Part of a small language model's weights: 9 layers.
MLP neurons of a small language model. Each row is named by its layer, matrix (gate and up: input weights) and neuron, and shows model dimensions 128-255. Each number is 500 + 40 x the weight over its row's rms, rounded and kept within 0 to 999. Numbers have three digits each. A neuron's up and down rows have the sign that makes its largest values positive.
A block is one neuron, or neurons of one layer that tend to fire together. After each block is what it responds to, as a language model described it from the Wikipedia text at the highest values.

L5.gate77:482516485518529494498507498523549512520475432484540538557501472493565477526557444494513533499525514513498521566547511491470562407523400488512453493491546439498465471512523482449477516450491526508535537608490491545430572461615499554531494522560514487445469497497467592523489541480564463474474458523502507450500518423456536461477456433463525525493514500459609506495509472495457530504507
L5.up77:531449561460489418420416459559570458517470537487546456520592457521482457557482542513480528549527488564540542477472476491502531432466563495462448487471500525526575492465504550455511552562473474470497506433506516513496457389516518525559517555424504429490396486466456457495475553455531455529464443460503529467423498524520473487447479454503508495493471484500513484486495492485506553492529
L5.gate122:545506521470482511479450406569531447533514524564483504467532528525533563488485466458505460505500448504499508511506574522471524511507583520434510503559505462467533499425522488458491570463446444509531489538501520454526476488560497503436505504537389548517464487492498482490575496500459440478489477540486507540417535589524498430530451513511468536456484548499513474522470510527470537485430
L5.up122:527584579504543473472450505551467561494595473511461514514463592505507482463598522539438502449531485560491543573555507466425541543544532499475497518487484468502505508486446493490483549509529486459456516452463490548502607489508464555529547508508508492555523471463489436512490489510519450468569474494471552514433515489497422478550483538474458418471513485542491481576546431491442413478481
L5.gate187:511477504470520463577523514535516533564548522472484513488517482521459457496498466506584488453539524526471563513455434497490520477495434564488470520478566624558501480484479500467537543454516468428505574500555518502494427554543536558539455535512544474426503457485529584468497492490461540580541552535497497453486541502532465415501489499460444531513480487512595513484479497473476528601539
L5.up187:498510462515484528429571507461491567447493445537519430447569525554523489481481487496467544515603450524442545521544495456550511460502472508528525524479473376455470484491505474509484532455464458505479514564521501506478507503468494555487518513502518501484483459500502517495448509462511519545435570561444583531481511541455513464490470513563531546439471516515528504588587555506454511486542
L5.gate363:468451553519503510533556556495524552578471382534519501451532555456496503487513493431450547516550565553447508493533577520461524470531542445498499475497493466501455499503564547562430538420494493517515469496516566505479526422560466513492521602520495544526515545486562474512462462458596484525496415530559499521496598473544558501509468520427521521532472504477547482521488515529512535520472
L5.up363:501480458565451557428488522587441542533470495481457463513538480501490533502404498428480527472618476529464458521508563452531456435540562503487581496422498441498513502495488570533438496515446450453525494492437498474537596456511522516498549602480458538511457521484514475458565523480523525428446539483568442457447466403573537486490497502519521452611445531485544499520482549549452495537477
Mid-word pieces, infobox field names

L6.gate23:470481485525442468489507518544490511528453493506480493475476492528498493528475530567492435456530515477406481530458549535503520521522502496504500482525496490475506536470467514473498463532544533477441503478473550503491481533519551553539464472500579426610526483527478583518553491496562476621566526532532504474541464504470445523456437456513402485567472513484506506547498512515513545495573
L6.up23:496500442495463447556471531514472477470596533516451517447522454478493525480522512511518476435498522506429452523486447569461499457506483506460524537559495565543509578479519473557518445454460496454522512507463518544543511546529468451475478508516473579468593513516558494466509540530507487435475533405586577535505519566527536431526507531453580470504498516531596498542506481517494524562506
L6.gate146:538424455522485508491475459473533513514548461538505518549463455568503504501517501476432531442496521515476538461438495517562468508556519553458548529425570508507511500439541533466463525483442486456471540495530548439451444545482516525504492491446466554518462471527535548498530539458546529594501503444520512481502447490573512493525527508519506488554473503453493513509455520542504472560541
L6.up146:508492459456469515572493557594509459465457502493517465418523445499461425510489409434454521481558519525434519510408487476502533461542499510497538472482477576525528587447499497537455479485598518465459569479470439475516505524453516478451504468489555473451544496557525532502507552465511549519437423573516538492442491600544519492495525435561511486465492523508465538544552436516514510524585
L6.gate204:486497501495528528472521475523555491470526599510508472517536591501457560561515470504464475439491493498432445513481446419488493484467544464490465366554479556559410524475551524523526450519475501544475488480527446539457515478524490487474526505499484431442489493444459532488536556410526487511539464518518536496462510569499455520466489503544523504515442452467482528532494479522517510556509
L6.up204:503511405517489462508496503548480491502450537469468492547546462567556536467464513513528441443535560526473494498488493478463487518544438474517519528486511526546415566513509465436464537548530524607532565528550489612484450527485510518483482515562554487516488588566589411496560538490485440496553437507427495512515504477525494515476477435575489506532523516475504586516533519484535403487491
L6.gate384:520484529520494529473523521520523475540465485508488428557495538489483478525478549503453437485550488503455582460532539485425491508499547454503450445485492528515499473479608468504453487505530513515501601518536542482464455477394543465437537505442521509477556576499426544454457533504514484532401492494506548509523447518528513483452486381493472460629487505408489484518542542488499586499553
L6.up384:572480519580566514519442434530440414502538518524492549450529448501524506511456567550486567478465569568384526480471488460491464477517505513569472473450504557493496541489535533428468435448492485464444551519518452433473472503441502459536486513526430445471513563561549562480505513471524459514467519498492535585483439519455577505516460474489426539574436508429467444521486516479516547484533
L6.gate440:471511506527527514467486515482541464501550550487467437471451520487445486476545508491497507526464450517500477544492544602466528543562508505446531516525480573535546487452430533483465497523514490530564501435529502506513462537482525476560527452453529485454523503477484497541450430432547502588555474549474566522429445455475467484591496505495407498448513477527603471437521587523464550527488
L6.up440:455586532482488490518497463519532489493508481509470547519454490490480497426539578469444480479506521521496495538510478560452495451476530562480553414525479529525415455486486528461586541452525486435527504544529571452570495545489515497509489481494468512556546480478522467505497492489470514440473503568487507494482485519461476515523477499505452522516459533541549523519500522514472478552470
L6.gate474:471553515489488489523498515521501462580492459505513490498443549475543482480485468487480533492521561487457509465420537535551508501524557554516515459576526476490487394476505456473538473458519463481482547454397537536509493485495593447415584518366522521562495570521505540500524517479473487481472477481465562511494472461462469549495609472438533442555526508467477592508546505536506542537549
L6.up474:449490516560494482483496549483575472542456493564488528526444564541545497538519541438460507459456480479564473465533466550455464582483551507568499437497497451473521442474426463446533487474503429450443545566438457530495521451465553439506541558457534482477495520458452498523531523433488518542489460457612516483454488539465531502506575473539387482509504496493447586521502465450543539550582
L6.gate560:454514558385519531476463502528442549543570519504503534537499521507509433519526489512486476494484479534532510557484546441450498534486499486490544450507496488518440483460458514468479451479477530509514467519544458484506580501543512559506497507480530477508507434504484479473470483435533498556451482506511531524496484573572463515546532495496459519513492436474429546496510576484602453532481
L6.up560:497523518457422432455475528485490497470465458510525506423533528521467455487489539504553517491479545482447534486405508574506463513569503465522475535498500496511454481452485454519495525444533530487600529472519432465413499564477562529504517547459485512535480433520501460568490497434493534545437491573567561504499495566558574533531429465496454503447584470511421525473513563424538527539508
L6.gate605:472483510486528494449487475469498483548528503489462495525490472549562485525552452508600538457530526510469536532457597498492523484456461517518475551493487555517474506456525514506530504458459472488537544511483457501463515565432498528509543470439559539537444511478485435537517476462482446488493483503496529546490530518555430506511544483504471462562473499457576546514454484483433505625484
L6.up605:523451486472442512552513566490418436507471502506480524540547484475397510513526474529471511429471533484417500478472471440516453477519499539462511463476495506475474485512484463574482462568528522507455469583495506443493468437517436490509534513587477481474575537517518596548479487556561490494487516467475559459489482563521564498542507489550479447522507536492427484525507555558505475486512
Passive auxiliary slot

L6.gate6:440482515423505529426515504569491504508487478530477556482470531486480512540520523458491525531469579546543510486516517560507460499536466488511455533462468532421481565546493505514485524492491525414637486462429511499524480502503521569546525455402488497534461472504507587488455465479446461524429480474403495486450554498523471518537540499448490597548447466490523525563457519562499533459452
L6.up6:496518500531515493524497483514486465506466531555580467498501493488442462538611443514598488498464482471521577467504507507472533501499440500486471464524475502440491537538473439474520439545450491499507501522438511540530509521456502525546500522549446445474471475485505425399512517416514483504520462539506515532502535487628482461477464525430536557527556538461451466472387512446513411491570
L6.gate26:498490428454501510526518536553548505529500505513549508510491544545481525544487484477534538553449462550477476496534568562514476450489455473456557452475545469500518491493485499536491425534558498505475512543494542541531521546481526548505563574477496555494534518515483542512473436535548451551497458536544509507452509421527464506528499488448602571497416535523474480476515425458455517419509
L6.up26:468477525473427400564481567535470510523508546544464435475511499491443487569495477481522574477490461456473529430493476535495512482413440453479451445531568520525503501439557572506547519486455526498527550502517509479499594568532446513505456618569513509537545544425547514510458480461494511516473533471454412487521500464505519582566478527470543477532505460509476534526447481521487455505501
L6.gate51:529547523530517562554464448541530512556472522424536415575502518534472455447510490436428559468496442448555555573529466538528529501532525503440517492506546473513458523461508474497546479497499550503553501472418514469501523495454515473495504574453479505463490545562534550504458444473539508454503451560479504515544471434504520455537452620487504520487521573508558542528482574518459442455535
L6.up51:456467558603463562449445543508493464550498504447501532494483543547592545488517523512506510457501516533557529576502486484552509474482468474539558535441440505520509439520532539588449512561448476551521475457541532576494489502566497490525462495456480516465534547454519504493470547486576529513593380513575521507467447531518561457505545489492472463451525499449483572443555485493478556488505
L6.gate117:584519526508465513446492475493523536501470424441482495453503601549555533574538468462464495533478587587475499459504513458563528514534536488526475496497454473507510528519534519578455503468559520497444517507447498503553473605540457516521495508475486478456482484469526495477466583503504462453620486586464478421507533472510509479500529506460490491493469512457459427538543470609551473504511
L6.up117:496533513587474418557495575473632498472511468491462506467501580562464489535505520503532518490476518568475456459500528519488468587459587472551453536452486443503516471515504504561540506436475524544522499489470524483536415523589454508440488505496554458500505474498496443493478483451500525564525543530456560479559547517490573466493464506500617488452499535436479473495507448564536486546468
L6.gate261:564517493575437419481470456492496472500473527419470529447472507494480456534526452563467503432493538535496554545561503489492500539488516475468457463540497390492510379518507542553481461483464518518496491497489462507534552475489529496487500535534506509558469530441474505508486471493475436556559505593489541496546586464461558543490495514550464500576477437541492512475503503482482491504476
L6.up261:449471506463532481467466525508500503530463533491498462522531524549505467514539538501565441490543537514549494503511439519491491562573542538518479479520535497532467589471533610473549564519471403480534509485538503551508532509514450445497487431493486539484511461535479467459478464494520455412550524468551485527518501435534497436537480487528489500474541441474521480509489503486463491447469
L6.gate327:464466527461479495472543549501520453483529469485381434441507470482522508576497495504463477427395444522482466545495518487513458521503502498489601511522518505513479496539515589514544552568492504459481448608472544499540568485517459572536489496466484490541532453522513446611550461442508485492525526516548486507566511439553522551506512592529480504520542489453540505494504546469464490497491
L6.up327:506531492492520530535557567451440481466481536508524505458503530505497456566445469488490460503472488543480479511512541444438478521440462522500536494481392489534498472458452517479494461567544501537484475480455527453550508483440635533533442491523480483525453527490476423542508483480557547521465471549541548498483522405535539427473540549588542532477569525489514492554500455542521534516456
L6.gate393:474564522521430483425519457500435486511491491456441543425503495528479490534511472544516523500430557563449540545456536459517564492502480492501530502562442507476531474467495524515384531561540591472483442543546467476545496515491465551621492507471540488516577534479548505510439482489533417464599499572501500559519525492566475465456497468422548530515547545467514502498439472553485477482482
L6.up393:504508490508466492535550492485450432508432470484527482510509502505457540531506480477479549538386505489485453475529529451487481524537565541526443448477401519420528483433560533471488563457464491495523450468482530523534568504531505533498511479521500427506455494511573481496486485464532497531523522499537487512451484502468498516471516460395437475535474450516490489518440492521490494509577
L6.gate444:529458540483511486528472514532491463500482546521502550421459491509538468455470564496525547515501516506509480510512406475510542534517561513523532534393567519585525536494536445493510544516491511515428497413482494474471559479438484494469538505538492533536584452518459473530517399439570468530434491495452491484473476510492481531435483586496526437482488502547560479524538541536516475516493
L6.up444:547536482547481538488578505569507479462511488467487494481570447483406504442500413446582566572504525463459547496479471457458554489499518492463492473507495509496546537518468497473445486553522437467503544521530514484540505466505489403464509545549472503497531518504506594571453477492488460453529537481487541461557513491504535497476459475485473473506459481496564473572570550498376485497517
Table and infobox field labels

L4.gate168:432451528537445508554507425509475478612470566493513533436529519538525504540520554482505452554510495489498497559561617467559455512482551493492427531463481449485494525572460527523458483424523508488562435572546560426497450516472479550555574506469542573561496562424513460489440481444467508470534496542574487440518481466501526487476534462497478487492537436495538432491549454518484544455477
L4.up168:499503462516542498540464473451539513501484468464542518441502581557499467463443515543499449532451468477511384503500521518539455519434548481481492515534569460497520421467467509491433494515523514529559505423444533476485504498525543492470508503475472480400555535514443475477416487469461540423547550497500496500436490541532513521483570518443470498501534562559492482519473467468507513543541
L4.gate200:400500542480468527508506485474514510516435476539527507477518519461442488507506528525444553526508552467498430509512492439540480501517571450445518448507512530553519529534521496497486477484504447473535547508536485490509517516462452528529536544502540505496512485538526522505452467470454513486572499379450497495509449410512513481495382474468552547467467451470508436465535384569456523489407
L4.up200:495458523494503489530455488475436483571497398503562489533541567496460504491511500467535458487542523471536509449549505511524548498476478507470503419536502488501467495477475540482463469404495480477481528511526492467468439471508485409523501505486469466460511491489511512472489494512438518504517526501461435501462459448574462433473429510471463518432531480465567438487489475500574576462535
Table header separators

L4.gate4:486480530477517456519568580467495477553486491438473514511520457432529537532514508492532517530372470526565479493549454471472439519556429528488558573505501469452501548478435527445484504487471536444460549537536446511514488554583514555523428511520549480516498516572587490510550529457459509484542536484535532477542569477516559481498418526459492498531523552387498472556510545495427481460522
L4.up4:482489564443460519530457430483517498491504503485507496529522411508430524557506539468483509468469522492477457522529466530481548479490452466458580502450489449488469415524506531512543546414402433532514495530554476544484502495487503564454460498500512465511483494495536539439507567458543443470503478464447460500500529477513492548533436443463486530451472514529442475545446512535555478487544
L4.gate147:488428512449514532481512417528507423580509502496492539482433511467516492511537452467513504572542473451498513465489510536425487516504458501422485521398467614454589504565486479477478450472459397518481547462551474456447456536501545495551499512544529496521523436496489489476478470430518541509568429449477502483552459469481463448510502498472464512464502558451532469573427562484410455495516
L4.up147:466490445483506468451540424562536530452481449536496585477553467491462494483515539488463440449526448452496494428419486501491564541487478488454487569432527563449559522597439492514485484553464443497446517472459507511482436497522534535539432475519483497520504514515537456456503410483572507433503464483507584445513472457479513489494565447545475506532513540403452491545535564465466524423558
Mid-word "d" fragment

L6.gate121:474499486511479483438488515548480594511541509505489470508454487463411502449533443517478511406510478500561471513447453542500489480507489479489508488461431459503468487501547531487558524482489470430547517592489499490512511508538513514531537442461532518508573397484533520507562471548487481465565470421544430525497486518533570552459493516461587475454451519431542508462534506398496538493474
L6.up121:508472456509492557504469525537581553503482479554560471537449514564536417521532416459530544501565581485530499574507396466578484527541465436497535458493488547497465495486541452486488537475445529462563447489523491464484548495518553515479501485513457538438514520466446523513463501457472501484499549483544456486545499439542516481472510491512567490439510496527556478504516510473514525564496
L6.gate300:510473536491515489510507528480468505507519485563499509533470571520467427461523525484518459564435551582578487492478479509528491430522488543581511486486518541506509449493518523501527575440512481529550515489479482495403494558461417497517584491446502552443496491434529544524473531469517508573501495408556529539481506436494507498543561453493466553547510458439426556492486487468463471526511
L6.up300:490422563490442510585558533488502454542515488498544497501468517513449472474539449457464452534490540484535469471483453522472529497470528441488543506472488512510462454413538585473532465489498582501411504538481402464491479504563453494520511448530444568490512434446525498534527445493497495477518407489439557559571464514511494504521497447457502535526403455524485531492493484476514447469479
L6.gate370:429459572482481534477568439486518534573496537493515523449449504529532433449493510441517476546556502513528471522472529468498509497526507469452566483462472544551475445497491497486492514415525532548580535454454459551542498505557473441532492520447467534553508476561546432462526486507493543515498520485495540595538511522516509458468398432465472561469551389519483566481449485514454534449519
L6.up370:543482483515431491532499497507533420537542475554475526387493562573450519508518568543494554504573470501472495497469523532558477540485495486451424526517465486546458533516533494468525512525443406482520502492516516512422471504493552508550502488511477510562553494487475541528541454552467490530405475480503519524454549540541488470564513486487465548589443484554505472574464528486576463470524
L6.gate415:500456476437486439504509490432554471525511501539512373508548445529485474493543471499421534444517513545526394462469579526470535415482432475528508489494456527500467513496498490526550450470517578532558442496509513540526469505469543507452443457456482528459556491516547474449483510500536514518518503532547472492531462480482478525466537480489480468540464473525549594542579542460559522494440
L6.up415:489513534481459469510535495553596478509524611545523462524531475514478424501520447499449492481515455489536492480495486552475504503535453491493495482567424466549504502577512483459467506527502503533560538457566536501502420504465501452492489492550476472447607474439481496509466570552475523571543479524560461551504486493441497491436458557465525536563514537537554446469552474533454535503491
L6.gate500:522520529511516523519556515531516482530529480546502491608446445510513483533508456533489530423518524534579472510500481576523517538521499553485548488497537491511494469518499491500467499506592488549532551495562488462541539523475485518518426534542477523395415521448557560508487484522496510527478480568495588514463536600511512496549450607493444451517533502435502499488495456439550473516452
L6.up500:490501493443449510497548488502606466583466485582558462559495522491488523479493501536554508444542499464528466541521467482523575506555456549520558525490553500541516423585500490495435525529546524513530530498549472517540539516489559511465438532492452459468509515544499555491506510500511486456462493519455527451430479478482527519470473535447478573512574521549490490452540447443553484498537
L6.gate527:441509488471535535470484519509562505480559459501547456546495505493521517585513463595489548464578489439426503471502475521469485544499507477490542493434511577512476497508532444508514516500517437558457514515498472472536529552522531453500547511473426448461548408405506502517529535486517492489547535475496562512464529519527494544578508466500477455504493543513454548523491518498379514504446
L6.up527:461465510522458525508518510438506532507481430480504530541581453462478569555519485509505538447515506409485488592504527493471448494474546528542531591437518572548553461429495497498538505485512432534497461556513462469452519546536452608532493516454558500514447517495551498532552459505562547507558503464516499493561480443461500527520478484525471521473469559458481539522485509521522447487499
L6.gate577:460472456447468472470550445468510541569551537536455541452528506450457551500507542530514506461608487497564515472439473546462524549510479511520506521499515512481464461487485558523550425462500510453503494508413498475479557473528548505521485558504588533480547499471583537545608407457533487493569513498481463531515455471580531484464574483477419524560505523526448462494496527525430495459443
L6.up577:435501447434510508551458532486530524465506492461506487462456482490424511467507466551520507515541453506481543386520454534486530455550455449496527483472461528481524505533523512495473452530506494492529517493494450452484455579515491481501472579499451563459454502430476528528528438477527448460544508423565499468482429530537493559506521458423478501548405520493506547453457432540488478449476
L6.gate673:482465530496489445547600551492553518534486441507546536518387468504478533524501541570495567443465609476471514543529497498498482524546549516478508484498555504487486518517453536518542517528496457488502553479479509504448489480485540502570548581532498529528552454484563452585480449477514500479421479523510471569478499514494484518622541497505524530510487436476502532532541452537470517530471
L6.up673:474482470507536512596559428517429457517476435557571424550478513503489546494517542478489484448482520419455568538440439462546565484525513502550570479502544587490504480483474441417507548500549547527508563475402579509508520472465439513494553545504481501497538512454507514545503473566447517424505511501532497577551486427497524527565512508538527464555502464434483430485576497520545520495483
Word-opening fragments

L5.gate168:518520534477476477451554586506449532589423473455456565525490455525508500485497566473443523501530437512540567524447577470575481535532569474501499405532523525506502481428523475510545511452538487522471488513468489474482518509612503540445489508473557481566540471498524476515467498393505476473482479500531474446475499498532467420537472434498486534552514532503515515502514543476456537533504
L5.up168:502544527494470449473454539519494521577547467524496435556434491558468447508503513536504565449484477567509553552450581483528514489502501468534470495476500500573488459433474511449533532429511529496502514498505490456494466489461602471525466532471558560526512498552458467510575541407530507548550536488559576434499525459598495476602530516492501519506538489550516508475499494517493552453448
L5.gate287:520470530495509473411501454503505517520434506489507531488366560484505550501519487547415511477554551489459480484513506519524395522454487427528462439500511480543464453434512522493489446499501472480504482475498547423464522530420540536518557467460513499534548518566520543502536496541498493494520529462545515427498477561425516468502465520451488455569478527438504445544496546518461500527532
L5.up287:540470447542473468493538546497523494530488471504493478485480535445516566504463487525512545460500462505551461436509544468553454521463528512548533436451532452487533457455526457504465488455507454433490474552505563416550465604449508508591563536476550539499492463497446453434520502528479466528546466486547565546508361507474493494496518536496508585551486469477433546478492451514489447549538
L5.gate297:493511516502452513487456468506498514558537490525502506587476518548552486487535517517482532439551552440454505475505527464485529533556482424501550474503574506516500480530460438452469552464469451480558435414436516450474447525505537449539519442473493480423482496551472532491566550516543524488445434452507503536500468467576497466470534501538482518578509521460546536467554516505494464504569
L5.up297:477499450498484491526477509441521490463468520456483513557473533497498543502482490491485539473550480486452519549440525488461395480502541416528413504477585516527537479542518515505488455516437476528500531489555517445495528485473525555450552479414522473391546572498537578491494541485491448607535458555491462515504557506490524492474614448487520518514446495413531508466475445478543532523544
L5.gate673:487490497514527465525472404494472510530446475445513520567544492512462520477550445554520562519487517509430453539502486455504497491537427521555531395486530533450483435491498558486556485419471529555447504461469447506437521513473548587500558534489522429465509512428511520548469522570510469495440442509458456483476498477558473512562452468531490532447515429365526535440515555524489493464536
L5.up673:458540529480518513536408501523434540578476489505522525529466453462541557475517408514485525519520429497452504486501540464544521596501509472523563454454572462487472494433470458432535483485464489559474487438451430428514421432455476604462558515474518515517444615480506536466520533457496499483478527438453482507519478466484462492534515381504483535472494471471536427495526550547536514460492
Pre-main-verb auxiliaries

L4.gate338:499540421428463479505472462541591538486472480524545465522484423550515494518454480497483565468515528515501537554479575568563596469493518534510439434499546565519482514549497551527509484482461486538507419553485581487487452534515558488481506575467482591447514530522550465495531545440469433514448482505396507500475528535508478465523500560514453488551484468530508517522490583535548552486512
L4.up338:517513532463567535509504500519550469564465526492483401464461529420514486472442546520515489526456500491537516527469515555547487504514565447542500495518531516529345478549487568528500499546550494468504444584481485521499548481565584528479564632472451537526524520478533486504470495477560480489466437527521537413470524553454553514541541474532428480501451465508500547506512527430510523509440
L4.gate462:515507579494530493571438618509435514554473471442546465539501516539462461500468437425480481544524539525456508516520489535497483487554487467401585526503515497568492568466471577521519454517502521466542493509511463472526377489572482531483432519515509484525511488579506522490550486445504415518479473500505425516552497451460552427569555470507468474536526532484522517502478557521426584542557
L4.up462:504572558481473499425538437536493535472508460462553557506517499455519506538465496497501518451498513464571474498467461529446452489564507455483531568562505554577432509507428484492521537454437517457437467544522460473514494516555478490569534596484477559501574472461515514557555550519530437450473458463527449434527514492598521612480439536528435544468478465448466553499507515410479481510539
Copular was/were

L5.gate403:521490498474478434465480491507539449515513490498533556559533495472442505499522601481518462474467500487547492506548498415403550492523479451505483408469555531499496525482597469479527488512539528522517500475518462501536429538493551513523433518532510494535568447536515540480497524580497492476515597553478487450458452515494437465411464573443439499561527514463530482538523558465575519496527
L5.up403:526501520542509457471514460514571516508543562438480439501461445546479424487520445452545518424451490504472499517518545471532493493580503515458505461545528541424506534523559474439523481518565505517488579453554503533529470501534396584430534569492555592527548472454503503521447518431494553514535469506503517528445611502571481490503451528472490542522470507547535511497545482456554498481497
L5.gate422:445551417423518481502479555515426531453496566456470510510516456474508532529438449472515560526509583547477447510554467483475448481523545560519417506444525474476500475470586477505476474466526554518532500502505439500493498598548504541503493470442485463524487402454518459539421537494507502486507507560542507564552570428570520592548424556491498530559544480488471546503462515495498458595522
L5.up422:587490449548493474547488513531400490502546538525590491465584389475523538507468515509459556503538537554503441561522444546431475460585475473501514470464574490463471463464584513470475597511481571474539527512481531453456499505529478499510464450529542464555474450523514483513452512530494425492421458467456503535511551469507497490501507528508554506576536401469505499603444513469446534517600
L5.gate517:488559499541489530548514442527560427454460491495446540508479533506468455527445543525490489472484443531550486497459499473443400504423552465458436520520505528592497488449594437472556480453504489503515471558515444514518527556506455577487489498494572539524449482532439506587533466433487515521504480497521520538494561457491510495402519512576570538499536567476460472530506454451500442481486
L5.up517:489530441499474522505467487533464505499470497447504459479562565504430425472566517505462523478501504425503422505469493490405446434508514524575498526430537545499495480513417506546543414477540479456443556495555514438462468488431455510438506549511512491528561430460509485497489488485450481499496515493541512458472556453440533585525474469454478489507477545471586562527510473492502545488463
L5.gate534:491583453513562513496516490483584469544552535534549486526512430453497517481523513470484506669481509518514445562501509464464499476543508421491515463434457597504462537475509469482438476524480477489530520454540534475423399512497551579567503479467463471540537476533515446437503508473572468451448541512555549479526511523580492469492491411497539508505515506461566495488464559482513571532510
L5.up534:538538469572466483470492513487512479549481529420506502528540443537505462453476469518499525537475561593517507500444464480504489618574508417475456433484478532491419504546509466515475493539497572601558516460524443514453539574434459600579451525515505481519530439459467543503566504466522487481461485475519487449498454538565461555411537479520578465464551498546509464469532458493545493488469
Initial Z word-piece